MLP neurons of a small language model. Each row is named by its layer, matrix (up: input weights) and neuron, and shows model dimensions 64-159. Each number is 128 + 32 x the weight over its row's rms, rounded and kept within 0 to 255. Numbers have three digits each.
After each neuron's rows, "fires on" lists the tokens most often at its 100 highest values on Wikipedia text that the model never trained on. A number after a token or word is its count.

L5.up19:138139123109140124174104145125117078126112050101094110152119141120098100141151112185116094146163158111111079185166161170161093141150101136111135115168132110145144168144126208154144079095087045141152138129146113123143124123058054118087133161083093145131072123168153158147117110161117134113
fires on: "io" 36, "ro" 22, "way" 12, "o" 8, "ation" 7, "ime" 5

L4.up590:134119171138122104175209204126100103143097119142093060122099112124132062158111112151106142152159170150203099126129114142089152122117101164137153152133097106137150124140101167164149135139149097063066094086148139118126119147155109159133158137112134108147142130132155097158062075124112108165
fires on: "a" 15, "ed" 14, "ited" 12, "ent" 12

L5.up470:141162122127149046135145197110091135180155151135133074066103094118165177188117157142109158164162145098214078122130157128150135099136145077202123125144088114111207125179108131121117101181171190102088139154087124136122129136131131092137093140102187131144089154103156112174091119093093124120
fires on: "ent" 39, "s" 16, "istory" 14, "ited" 7, "ens" 6

L8.up56:121122154126100050133150138111125148131159136144094129100153110110079109103079127176120089100034149124171199129151126094143121101136083174185107190191141126115147082139132119095135091149149185081163118114182163121181064139101126130120135170086138114151140154167164126172114144128105140123
fires on: " dis" 32, " out" 22, " sup" 12, " Sup" 11, "iew" 5, " up" 4

L7.up161:133152149101114039088184124117109095151165153107154148108146119131086113151147118122118095071125131148191123101112140148167151098097106151134121161086146144073145153125164129111061169121146157103149110105126204170192113115141128122126143105129156114120083094041139178093079135089094159116
fires on: "^{" 24, "{" 17, "_{" 13, " U" 12, " Ass" 9, "^" 5

L8.up223:186142115128121117061173172063101098150157113150085102147156172118183138150062152156122150084150196084099128168166148160172158119130139120107116122138126085115160124151114120112170090086124134152085140079145115141120158101104096108122137106152183135157150192119156127074119138133111139139
fires on: " E" 38, " I" 29, "E" 7, "I" 6, "c" 6

L5.up119:208129093101104101065111206124121137182101096122172091186176102140076165087071093168135123118123116141119109098108139140120168140128089117116129178096160085087118172108101134106116129134145180157107098095140143165089122108102119131098122176147162123085111185063154141125081132151147114109
fires on: "il" 19, "ep" 11, "al" 11, "y" 9, "ael" 8

L3.up359:148134147134140105104176174103154136122099146132147124128178147123172098098118189141135098145098128092112143126146103098115176119128098158114078179185224122149097114160132070168199111109126049133193092060135175128179152121162009148085131148142141132171196127133107116149112091134151145116
fires on: "ited" 16, "ed" 15, "t" 12, "ated" 12, "ing" 6, "en" 5

L6.up472:174135133139147133140127154130087124085129133144110101110155002142147112132146137137133089161143109110102129150150100064119094090148139076148162072126136111157169152157161125175145075190175141155132132081174118105129139196088143112114075109177160136141059127174116162083106126080104145049
fires on: "y" 32, "ch" 16, "le" 15, "h" 13, "s" 8, "is" 5

L7.up234:174196145129149075143140103125117116101106204141158160137204114142088096147081114166078151139086115102181173113109171140156129117103121153122163100082079131118147176158151165104101123214137083115133145174091121108105097167137126148133130152105150121131111146100081138082047155088131142131
fires on: " (" 14, "i" 11, "}" 10, "0" 9, "^{" 8

L6.up386:140223122136145143091101139114132103109112106190132148147169079153120068111169138138104123112120104100132129136163134077168095155131096072108058107208094113137081156132164127170122105130104091042157160113078105154180142148139132128131142128092167144164044151161193128138126140177112140106
fires on: " cons" 26, "f" 21, "le" 11, "ons" 10, "–" 7, "ion" 6

L8.up569:156185152176155038174224183110190166121143098190176081113129145102122090197126202131109132145128166180166140096134123133105148145124131119150160076103123111166115112142117142062130121113121122061112133123092126055149133104081122130130115110102121107193137140084128152150120165126093124157
fires on: " Ind" 24, " ind" 22, "-" 8, "inn" 6, " —" 6

L4.up218:140194177130112094164129118122123116066101130120136142145164052143102161106088101122058105118085088102072167167113129087132088049115171115139155124144151089144151149124181145086127176179122104071114106110128110144125154151091101115126112123151101079117175133090119103128078164073116159055
fires on: " |" 100

L6.up230:132186176126129073174148153143097128127113048153098105125139108096121158089125178153142098184100108108135107098116131130172117132169133161125051085159147131114119107098114120062157149109153127158099130145160157137144112088083106086121076125161178118145094148094116167104046111070146135115
fires on: " I" 40, "A" 10, "er" 7, "I" 6, "es" 5, "ar" 4

L7.up52:156185111123117058162102143163145143126083125140094128066107074133151153107135114144134096115135119119083144129189154175183086099127160156145038121108142112126131158109144130162137122114116116193158145125094181146102100135149124155146151164162168112154142180080115109105032189110141133119
fires on: "I" 25, "s" 25, "es" 15, " II" 12, "V" 4, "a" 4

L7.up404:173102063142127118061110218097111161176174130125165148128092136117109143139099121143040100144084155122158115104164146125146145173100168092141181130132161090105200144171086141104151105205128191170114127129093184140109115189160115111126093106101129091126067129076124158177144118091108145143
fires on: "et" 29, "it" 10, "ep" 8, "ast" 7, "outh" 6, "l" 6

L4.up527:158163120094174132161109230096136163152093120149148150103168109119167178102093165154107126057092110139156111106146131115148070119099142088149123134188124148140122184172181170164122151105126092086100131113085098114128146149095089076114142156119149118103109202159119110163108202165150152127
fires on: "." 100

L6.up281:167157157081142134198190141115117124144161113134153088068183044086117136076123115073120152067095139132108155135142125133123160121090126117155063157083101066132125170097180146141196199135160133118134160143198122115184120165124146130133124105168103077183161113099121159103141153069172115132
fires on: "a" 17, "s" 9, "ai" 8, "am" 7, "as" 7, "ar" 6

L8.up622:115180168099113120114157152119104152152181144151193109160127151105115113071173149097137101106124157191135094091157159124106139134124146121167081107104130070141180133145100128179170160092118141141110151193149123136115186136111144136123198166153131117160154202073152124177130150149134112089
fires on: " I" 21, "I" 13, "s" 11, "ing" 9, "as" 8, "at" 7

L5.up463:186133094131120041105155150115093125115152116110115105129080120090074153157128129121118137059095155146113104152143135167097126094090160084140106145134148176106200160158103202120128107145101186137075125138093182158075101125151131121121078093103154111156091163136099121121149141159117126149
fires on: "ant" 24, "an" 10, "ent" 7, "or" 7, "ast" 7, "it" 6

L7.up427:168119125103136123137170127110188193144160162133211095085114184105126156108114203113093128097150137132225094109136144150116046135179100196144104138124114132187136118136100141097156140173038097119125133150160160098102126161122141120131106138120146136131132187170146107205127090118089138105
fires on: " to" 15, "l" 11, "-" 10, "r" 9, " ex" 6

L6.up33:116108161100097157149124147088188119086134142124085135117107114063146153101128172171121089131184141120130117095146156145100163131125171112183083148138186118091090192122117125098136141150141104094115127100110151131117168129042060168088136122083136124170108144138150123151172073174104161107
fires on: "0" 20, "ern" 14, "en" 12, "ven" 8, "ff" 8, "er" 7

L4.up255:131112139143141089154160141121197150098170087084109104085134061134089088088127123085138085128165101115158132124154168137125112128180073114146088130107143144159176144117112122119201143128102143144146124124149090113120125180132141111124122103154162107152162124100111127192134147196151064140
fires on: "is" 27, "us" 25, "ies" 16, "a" 6, "es" 5

L7.up155:171115162087104158079125201101053126177084130154151089169119093077129158046114171109138138093144112185116140054143089099128110164120080108124095086165105141120150110140142179112109125102105122177103120093164143148094124124121067058119085141140156134096067152187185116065107108079120111152
fires on: "t" 35, "ight" 8, "k" 6, "th" 5, "id" 5, " T" 5

L8.up196:101153077106118117103129159054105122091191091145112157151125138095122119088072115188093156124111152104127123140115098175147134099112165141110112118162149058144123163152073129089156127084113162179123181183105113165158111095194138104127132142153189121191109118094145137122084086112088150091
fires on: "E" 46, " E" 39, "em" 8, " e" 4

L7.up293:136164160149101094103166092128084125144079108105143090079098097144161095137118091124130151161146139126147097176135158102193106068151144067132122150099136124137139159100109138126155071114110155139105193146156127123109112151118074129126072129158160157178070154100139165097076172106154086091
fires on: "l" 28, "al" 15, " L" 14, "icip" 11, "w" 6, "ir" 5

L7.up86:168135076148187105134131145107124154119132148186126101045132139050137165098131125135129068126101169139122158106131139107093096090181096148142169125130096061144117099150112162142172166135059084103171139093168115182129124122098092070140054153148128150178127132105134127099155131112117076120
fires on: " J" 84, "J" 16

L5.up534:174163064128125133117130129120154105066109084112141147093162128111088086118129119127106098151139096105127127147109159125158106109121122055149074128075120176150214080149175131114132118167128136108148095132150130069149096184088124191128096125133131119139138143126107134132108083146189156086
fires on: " year" 14, " season" 12, "." 10, "th" 8, "s" 7, "$" 6

L7.up126:148162179094102118059120154145113106103142161111125168082168107128121139069162092187151180168067144129099132167150132094112099099151139070125123090124092138153102141130156137164120111166107125138096130099135094157114131134120087115132109061110140142129111155148155090128114118106161145103
fires on: "h" 32, "an" 26, "k" 12, "ch" 11, "ar" 5, "g" 4

L7.up76:126205159134101085143145142080111158140084180106101122090158142107123157097147150102119116098146098080172116119164170153197146060065170103132150093105134134138157163095087123117185116145071151134183179141101117160118120112089114115139106159103108124147156182091161132099125151112132072096
fires on: "v" 19, "l" 10, "ro" 9, "r" 8, "ir" 7

L5.up72:150097154141162155119125122114144080106128075105114077078080067113136134163129095178142133175167163153104133114173161135161084080140086135104100101134164096060090134153071176100112093083083125157137136130188099138102109112084091127122105162104136051146094131110097175130168112128090108119
fires on: "o" 55, "ia" 12, "to" 8, "io" 6, "ico" 6

L6.up126:134148126130123062093123166122139131095159159155197162132108135083150084141124177084114114111159123096151102115184130169171150134079128150188093152133128142141167172152157108109141153142161150047151150050124153112175120165113138149132171102157151085143054108082148147119149177106167135083
fires on: "^{" 25, "{" 17, "_{" 13, "i" 12, " (" 10, "ost" 10

L5.up519:114138149066168152098152157058111117090117150160129122176111128031141095138130099130148165072153206147124128169132180184137154095128075118131113110078155054154089167107087119110099162090163163075106174166116150107158165091135075163097091102186098140201119130076134153126130127080175159153
fires on: " Al" 61, " al" 28, "l" 10

L5.up180:177204144135186122129133140093122127080110097114149137159061090103159126137096145159124090125207122177114130122136125149158176110127132168156115140161073145130092117181176111149170123148087122085145098147128117096116142118108062136081163075088191165126103119191167123192123050084081108170
fires on: "other" 14, "d" 13, "ory" 9, "id" 8, "ther" 6, "ab" 5

L3.up404:144175162111099131171211142073155143113149170139132086140232081134107073114100133176135093123187183128131151175145149104124147123120105076146113122121132095096081115203160124140136148113134135116122182100088137096174158140099085139095146105129156090154125151104146142135062100080125165114
fires on: "on" 84, "or" 16

L5.up38:146139139112110171126116113111087155040192186099132095106187092123196098132167127083118086150135067164079082150145147148161126106132140185137145154119143135224095129120116123156159135137092167129177189154136136141121117196080102157108161162101154073162169177092089167168120106106100124088
fires on: "ri" 64, "o" 13, "e" 5, "un" 4, "y" 4

L5.up43:123161112132162142140174154121141105111114177165060120186134125121084152066136166097129121171141138132135189137148123109164133125097111070141166092116105139168084106180125136124108188093126126128143177090089155107157171113071111130108149081148088075117063149143149187128082086093146126149
fires on: "on" 35, "or" 28, "s" 13, "ens" 12

L4.up263:152102159141180136125150142066159161093137142167080172128049092100112109085120139139084125148145112170129096162170203146127129068135143162138119098097115118152160149096141120076152122095126151122095175133141163151153141126116071149096115132140108120194124160163160113128144122075197153096
fires on: " al" 66, "ir" 21, " per" 5, "l" 4

L6.up160:111170160130150120134194105135141112106169080138127098131070120091147180149074140147103155137078121121098155134120166130142150073081162051160174125171166080147176084101137123081106156118125117118148164163143094130123103147116131069115077120091135113179098186074155168138104143122063149153
fires on: " and" 24, "," 24, "areer" 13, "s" 9, "-" 4, "les" 4

L6.up589:180109171072091134149147234108174147140087169148126078160172139067127138150074164142097111099117144159114122131116109175081104110110082128106123051095164151178099152140077111122138161131161161151118132090125155139123119100110164101128191170121148099089105162095183083148125120100162121123
fires on: "in" 36, "al" 12, "il" 10, "ro" 7, " " 6

L3.up429:159107112106150122091157133063135106133156106167158092070121153072090166112103145124091088125163178084133125090175110128093140081184091097104090138150124081156130092102136122094111147088078133153158156068154151152068063147178123122134075146173121136176156149140112108080165054093169113057
fires on: "+" 32, "J" 30, " J" 11, "P" 7, "a" 4

L7.up348:116138080128130157121112163138076129083141196076185096124135122103208156136084109153121093100101089093119120099111166104128089151134159164136132186157135079125125136128129206079188153151161128093101205065157129115151179188106125135135168081155191136122075146129163157123159060133140111120
fires on: "o" 33, "y" 10, " no" 9, "e" 8, " No" 6

L5.up550:157140099093075096083157151095106156137104127136084098123062131147193151142141179102096146105135114114142183196125167076113188111135110120144149119144212121107073107138070102123145116117087141125139162113186127167144119106082079131086177137144097157177158113085131160122149038080119134080
fires on: " of" 33, "er" 15, "\n" 10, "," 7, "-" 7, " who" 6

L6.up568:165124132094086106103142147108102153081164114159153118107076107059100136145113106173112118175109120147112095139168149113162154084106144099152124147129141102126162128144142207087091092145122104049116108124103141132127165132133132113143102102138170120094081111065126137163165136094139169118
fires on: "ch" 30, "ant" 17, "ax" 13

L5.up471:112174094120181130176163117117137096164190167190130093136123141104092137135133185112090160169100120086167147119172100171109121116114137140120139118119108143087102062118118162164150118120123148171179165069151116135094148155182103067108151187186107146189159138131182171118073112105134104120
fires on: "ed" 18, "ore" 14, " made" 10, "re" 10, "hed" 9, "*" 5

L3.up598:135169098111150083143162176088155167092172156178176141121146105047105178150148130167125120074150123160129098146165149140180139101091058082122094126134139083144093098193143143131152147121137117072132121122166162094159122182157106076134176101070169128140123142147150084100130107110147131109
fires on: "D" 100

L4.up298:132132126130164152135114102115173165080156117094199106050126044149092124070125095150096102074148135099155110151150133075158117104166102099090098087176083122089148084135095130104162139112080083117133159088178095150105107194103088109126147185154129063152067131148154141103146142156132114103
fires on: "a" 27, "ia" 19, "o" 9, "ce" 8, "e" 8

L5.up296:174116128106115135151134117103069143106106071104151158094134126047119082088037123089153136108094100129137129132182161064150128105109146101134118149130058148141107151066163160083133110163062092155142128081122143192142114139160084078139056108145148111106114180120143118132112156154123118127
fires on: "p" 58, "l" 13, "t" 12, "b" 5, "g" 4

L8.up279:133163093105128090154110100079173179098147064121178116127125153078157162103098178126111084108172107109120094100208138114116128097151045159119093123160116070149130145134142137163131171178055154082163125091146156039186091133115046171133195116094165141122124132130148119112157130134116166161
fires on: " " 18, " p" 14, " Rep" 13, "D" 11, " rep" 11

L8.up631:195213123084119163154101130101114181169164073166181109094154041099130124135043139139129174151092111167138066105129098068154117156146191098162152202139119096130120148140147137138176091112105132112106104156112136095118092129106094157124127132137135130137138140132085101143088179100109180147
fires on: "." 100

L6.up161:152140137099103147064156141081115141159114079163131081103114135098125158146139160135122165117134148093166047101164171114165189134147114104095124094135165092123128178112050113145123104123100138173116177142148177101124103116137109085071096181146167141166114156093156179052119127135130141056
fires on: "al" 27, "il" 16, "it" 12, "at" 10, "ir" 7, "as" 5

L3.up340:152141076115034119094164179102115115086111095180147115151159104118094097101098124127122134158144203164110154086113131170107106122077144152169084138188084099199161142162111101138147153133135143119135098072163157158132163160142140169085148123165165126157167164133142162118079105090160182139
fires on: " the" 22, "ly" 14, "ver" 12, "ely" 6, "ally" 5, " year" 5

L6.up155:141107066115147112126132114129127147165142127106173090122160133123102165127054130157096120085071168087180149118105108121168063113169142136100128112152108143099087118100182177126172171124145072102143190076177112099166115207075082141051177150117104114129124161108181188114066105116147124104
fires on: "old" 18, "ver" 17, "ard" 15, "ire" 6, "ry" 6, "et" 5

L3.up189:162124138107077118160154138069096141100150149132088144059196171028149167121149145109127122139161161098144099122203148147131136134112115088159147157117080116147191190134140162061136182124135087103111162053152093106123111124138146161129088108090131145196161125089116099099096105129123113088
fires on: "p" 49, "n" 18, "l" 6, "k" 5

L5.up250:133142069064090140137158115066104091146106125137089161101108105102081099141101169061114083139140106142152142201131125127114151124126128070170069158104093058175094104122121135106158178112131151104126133185143184126153099179089138163103153139107136113164104100091111169162103099172122158071
fires on: "," 97

L4.up414:124192142116148141147115220111098105198175083155111123099125114122091117113106149162092104076125184151151108101148088100207073120095140172176120113165084096173109165169158165107168127110105102012112131142104155084139151133079115149117148114135124130101118153187102104158103092095153128210
fires on: "." 100

L6.up372:163165133057097112125133108103144090141126117124134116158117011135126098120115138092124144123127110158138121122158104093147125069124148099221126161118088119077149166145146124126128088163124134134168164109094138156190139169105090121142157143123120128097088147126141110054098197069143133110
fires on: " (" 55, "/" 17, " \"" 7, " |" 5, "." 4

L4.up284:147130158121173076131162171116105119112136017115200176096151031128109092143154171170131118151156129129191154145139130111165142113145102135105090120114155095142154126113129144116185116130114142132128127063145134146100102150161138128127151146163180105119170136095153171146063118068073140094
fires on: "es" 33, "ause" 14, "ts" 14, "ents" 8, "les" 8, "as" 7

L8.up30:158123125139143069074122121131160076171103127135076115101125125100153159128124160106117091108117164130120126128114106183117067077116102164088152098095131168133091143083111133159181121085077164176190121128160201085133110172125131055078163137174158147122142190156154192111081082074154105096
fires on: "it" 51, "os" 12, "od" 9, "il" 6, "ad" 6, "ut" 6

L4.up157:143109092150080115132149166155105131120174173176120084149160093113082157080116103150127109079088166183113174086102082104118128136153134092184134143148117085114136082123166180109121209141125118148141136108153119165202150184101100125083135107160091077137081211151151127154122126060153138181
fires on: "ry" 19, "own" 16, "ey" 15, " club" 11, "et" 6, " World" 5

L4.up160:146125112087138141103119130112173121148141079125119128084108077086156136070107179175120085072136154138159148204141091143194134117151088049161165075125162083121197097090170124070082140117146137148169146173132120104125115156163118125065126187117138139142140148105135149138112057155144158103
fires on: "," 92

L7.up125:119090131162149130164126100098081078161163107122106106078163108134166200085145213148079197135123166109146131128128127114132098142151106141087143072118099133112146155110108132157183134186089169122140151156146089092093111234134116078089054220124149107185110177159138100097165152145108116062
fires on: "ed" 35, " |" 12, "l" 11, "at" 5, "es" 4, "|" 4

L6.up36:122105126128122058125164188056143144107101100139089101047185143085140189126091170092120087116079114172100179107149113112126120078125122134112133144134151145085138117125143123147153131086133170144191104149124180109107117114135089155068119111132136146105150174101192125133106061091079096118
fires on: "ut" 22, "z" 13, "p" 12, "er" 11, "ver" 9, "it" 6

L4.up0:216169141094074119136101156107099121081109064110167144087102093108099222121024143117119110147158081209159120139120085100108108078153149117163117161098162165149163099140111147127121078128119114102132068151082138138108140149123144098145120098098152112133120140118161089142103103133151142084
fires on: "ch" 33, "C" 12, "g" 10, "ivision" 9, "or" 5, "ific" 4

L4.up326:152121134132080080154145132113086130092138138181130177120148128074136122171131149074133147081128130137123166163174170083096113092134146098188142166111141108098147182057165148115142199136143128052122172157099105169097149127157125103132109116109144112166110160126128054129120155128090096083
fires on: "v" 38, "l" 22, "ov" 8, "c" 6, "k" 5

L6.up547:128155142094169162132166139071196118134156124195166122130169118055090107158119093128123140105120145166144152111141116092093136121119053084129108146110136137117096077148137127076129138147139121113149115101187153065169095128110125162130145117097143122124135122141116114108123138117147195151
fires on: " D" 35, " d" 22, "D" 19, "d" 11, "if" 4

L3.up337:165164157134145101183133188133140121153090118152103087096139146114114133128094165111125120124121176126128091094145115126075107054156061174157125166124087115118124112128116162117196161118088168145175159084157141122153168115092103128144091150061120136122170143104149157105146146070116052146
fires on: " J" 100

L4.up303:137196152088107049084155179090120158136162152130159127129101086113068138100130131144099078143070136144167126117142147083137143080158038090103066161131109139118148103139110149126111101143137130086168113141137182120094113125096136071125119176098142114109117151119197095170120128075154087115
fires on: " Sup" 19, " Year" 15, " sup" 12, "up" 8, " Sec" 7

L7.up340:129215202092132115132151083130101126107144157164150131112074065124107172079165110155056118127092112140081169122104173148126129117098105133084140139133143134105062149120065163097078099128099080140134099093129107172159150143080108067126103157217127114140081105070164108131108126104064079111
fires on: " |" 96

L7.up536:119114168134159109179142122126126111107167089104187104111140114131143103125133156136149095136094167163205157131101097068157088106200161100105136083105092099101098139129143159133168112127148145122208173077131085160133108136135112130094121070166204119211085164097107116090132150084152116115
fires on: "as" 30, "on" 12, "es" 9, "a" 8, "z" 6, "o" 6

L8.up236:094113109115146138151119119154090135116174097123164129123139139101099120130096162071099157103114096057155166108188170128142098112086143076173109130111068123113179117079189183153158148113103099096140151100132092168142119135148174100121108137142137162149115198095119135172075126116107134132
fires on: "w" 20, "v" 11, "att" 10, "ov" 8, "l" 8

L4.up440:133095135100144082155138153114159081109114114108143121051141101119177110155148181185098121144167164083155123107137087183175134106157116154080147085230194132146109144131107153114143103152126130127094148108125097132138089146137079058110102176090171115151139135176106210098133106132115142086
fires on: "re" 18, "r" 16, "ed" 10, "0" 9, "4" 5, "hed" 5

L5.up126:127139127084123121102148129138127091196126073081163156129109158111101138128129173117134113140138116155146106142130126172126119099173043160100050086107125094106132111100117130057129125087132149128183186117120167126149119127110142161129147117110187076128139137055181127154087163207155136097
fires on: "," 89, " and" 11

L8.up220:146228111144155121195160108121067153103107139153152147112128091145136100042181125108108088089116130127168170161134101143144109153133070147170134101085116092103172169144099121206135132131156131163141194131117140107135111154141150126109135181068129093111122111102111111105094183111117069122
fires on: ";" 71, "," 14, " and" 6

L4.up570:124170110100171123108140111085143152152169169169174174081120075133138109136154145162103059057144118044107112169165087098172138117139145099120092142166117123131129101178150163075125122079097084095206144090104106161132130158115112106116126101139134111121076130117088163096158187154133078154
fires on: " cons" 29, "ion" 13, "ons" 10, "and" 10, "ivers" 8, "o" 7

L3.up575:184179179102094045155193163098153167125162100150083122079074091031082187153101176110119112150054165145135112122159143116124127055098124062168113158140108060108124122172105126117169113124135127127089115125098125139134122139109098079125081112088139121132133159133163137140139166145094134115
fires on: "ant" 21, "ing" 17, "al" 11, "ar" 9, "an" 8, "ir" 6

L8.up156:149204142174167122110152109139115149161085157150118155082101167078098101092083081147115100133055164096135181179104112171131142147098113134150112125096061110126136098108125105124183148124123145141135195169144121101090113141142139128138143153156071103152075159077112120131087138110111179147
fires on: "," 26, " -" 11, " and" 11, " =" 10, " +" 8, " or" 7

L7.up560:154104114070160095127149100138114120097095137152155163103061147126089112138048158177109191184113226162190153059122129114132091135090120105147103102149098154139179117163134134072144129179140123104104081061141124166124122175134130148045141125162180130096130135113096136154108146085136083122
fires on: "ly" 10, " one" 10, "le" 8, "ed" 8, "ely" 7, " any" 7

L4.up606:130140153088130101130140172077187143076093126154112163118150139101119153117156133134120101132120116119108115134142102153108205160117077133101050142154129146149131111125143165133174171110105090132134149184145144118130139124116061169081120143047130136130179167135091097150079035163140154200
fires on: "ed" 63, "ing" 8, "aged" 6, "ated" 5

L3.up569:134149143084068118167162171109101103141145083169150067078098124108061160099057190172114072136131167134150106122140083100094106113129144081167135172162096037080137117162103152129136154150142136074128087083118078162116120127145112092099109189110130127117094144145154109155122128113094179143
fires on: "ing" 40, "ue" 14, "se" 9, "ra" 8, "ate" 8, "ure" 5

L7.up37:165126176163110122130096106111162119110132158183123159046128116118124102161119123114115047139098096134113139131138192088125097145137135125139076175069100099118155098087141158098135143120157131104195154179120163137101122205085135184133155177125117124123136151104120132121134116071148168091
fires on: " film" 28, "." 19, " game" 10, " season" 8, " series" 7, " album" 5

L6.up590:121187175128130117113178129139112018112086084116075105143111130088118112146148129143137140125149125163110113120103139151153108075144083124161133106119150097114094111086156137076139128107099171154147110132160195110188132126120165189086095103149108146143127092104159165096070154079118165176
fires on: "ter" 28, "ad" 22, "re" 8, "ü" 7, "ourn" 7, "ff" 4

L6.up541:138116133147109153122091103119215100053145070124111073088150078126140127104123099113143120167189109132099083132139185048139070068156109073125107163140157117117070128120155138126155117171126121124148127129168120126137131127089112131109132131098187032174161135089104185168133107168085122093
fires on: "o" 55, "e" 20, "es" 15, "a" 4

L7.up363:145151137137140130142172126136139150101127176140189099061082134087118164139146089099105123106081139108145134131127154099167112128164138105120141130107129095143073172132105126131172201157121114072152161089154108120112185142146095140137160151120082108165048138092150132157204113164137089176
fires on: "r" 29, "l" 25, "e" 22, " Dr" 9, "o" 5

L4.up563:123093115064110105079153150124164168147106139146223066155169089101112136145095124136148155087075153113153119101107175151129132107147135120126094101085161128135111135153129156134127159139164151132091126094113180138094103097151101076060105149134122131121117162085144096081167130146154131108
fires on: "al" 66, "el" 11, "ural" 6, "il" 6, "ian" 5

L7.up586:128193141119152109146207162080128133073167124155180150123110118066077157169133122109076155132121120146168150140175141152124108076133131093125152153099109167136141166107141197154140200132096115053132154140093142157136141099166111151144105156137113144169140154099104165097098091110058120104
fires on: "l" 34, "qu" 13, "v" 10, "ov" 9, "p" 8, "n" 6

L5.up335:163102113126078084092145159100079116076128072083079132060159091103117074067159176119115093137141103171106089125131163161158133100138118149120080163159113120128145145073163108113185115123131095130103188176127141098191103135109124097117056127129180131174151119165168124144081082117131166157
fires on: "ation" 15, " along" 13, "ated" 13, " also" 10, "ing" 9, "an" 5

L4.up148:127161160119127078186189163117046109165169172132112122138134140116153135089125164139123136142117117141144127131213139088096182121094128092144095201188091095169101143125161182161211204124143076122168117188158103109141170153087151111133116126106179111166116148074137118120128153119133055139
fires on: "s" 70, "as" 11, "its" 6, "ess" 4

L4.up638:146138145108112157093145118103108100134169066141089108133114108103133144103129155156133127177144172175114156112117114178121124108144031146139121111126143081169133141128107140187178140144097074152163132090147164142193103162112102142109088097195142136174197119142063088108109111124159141146
fires on: "ly" 56, "ently" 12, "ally" 6, "ely" 5, " also" 4

L8.up164:113139127088128140117127091106112097123121133065139124111126148105137144144114140168137077124120125115120140112124121193121150125124129062191086184140169103123172096047138145056152157109168145133163182137103178106171111125135162125107106126163114090184076185122137112138178118176125142091
fires on: "," 61, " and" 38

L4.up165:135100162117163077171093212110165155133164124125160150072081086127116144152140137160126117152107175153200134125148112115134105102132161080162085123122182158085148113178115113097156090197132178109086127075158142184125148156115061113119096188120152117155080148112146197172124169166093129149
fires on: "ee" 36, "ree" 25, "e" 10, "er" 8, "ake" 6, "ong" 5

L3.up278:147147122104078103143136191107151068119114124100134083147114098147097165079093147080126090111182169144133155102155133138116081130111136137178081145151075084145162107094112149170155148122158152155116155114114113129116156189111111143105130122149072081135101146123112096170152123123179114125
fires on: "ing" 32, " the" 9, "ty" 7, " His" 6, " who" 6, "ly" 6

L5.up486:113145167138129056145127118125144122170198187158128124127127131142111150115133179189103132181156148112161075114117026095152123132135151145131138057193094126130132126103173126139145103183129147094143176103163102143144109211154137077109134147192148118127088156105146212123073120120097067106
fires on: "ot" 15, "ived" 14, "ed" 12, "es" 11, "hed" 10, "ens" 8

L7.up100:184152102104188113108152191112111168129143102172178118094103094090097175086073107163122156102126109202113167141089103100106126129104125106156151144106070130135112130088156139060135099148125117141087104072110101148142143102134074067129101080099150140161088136092147137122104110105113177123
fires on: "ch" 40, "k" 33, "t" 9, "g" 7, "p" 7

L3.up368:150086143125142111119126142119096180082150130104103148044177088137171075154180156128115071100142083147091119104106168138172167164168102129106082125154172143101055123149111134138120128170165073132096159158104171115187146113106143136100114169122149085147155136068113137192075114117120137168
fires on: "ing" 18, "ation" 16, "ate" 10, "view" 6, "ating" 6

L6.up563:166188151110154103116119137067157151215096100109107117087101143096126137153149087121135128141167142132127062157185115103167141092140122152219133107097173129097113185156171131047128085097133124099079138141129108119131093111107068092085090055113141129173095150008127153127065105053126128146
fires on: "an" 38, "al" 16, "il" 14, "or" 7, "ir" 4

L5.up185:161093108140150078116125132107218135108132118132138169133152114146095099117150145128113144114124155196106158168146104084090150107070159124149133124124143100188114122112139137093151198077155079081070109093100184121120134160087110185123175109150150073124082136077124109172120153119169148162
fires on: "ex" 10, "ied" 9, "ist" 9, "ate" 8, "ert" 7, "ue" 7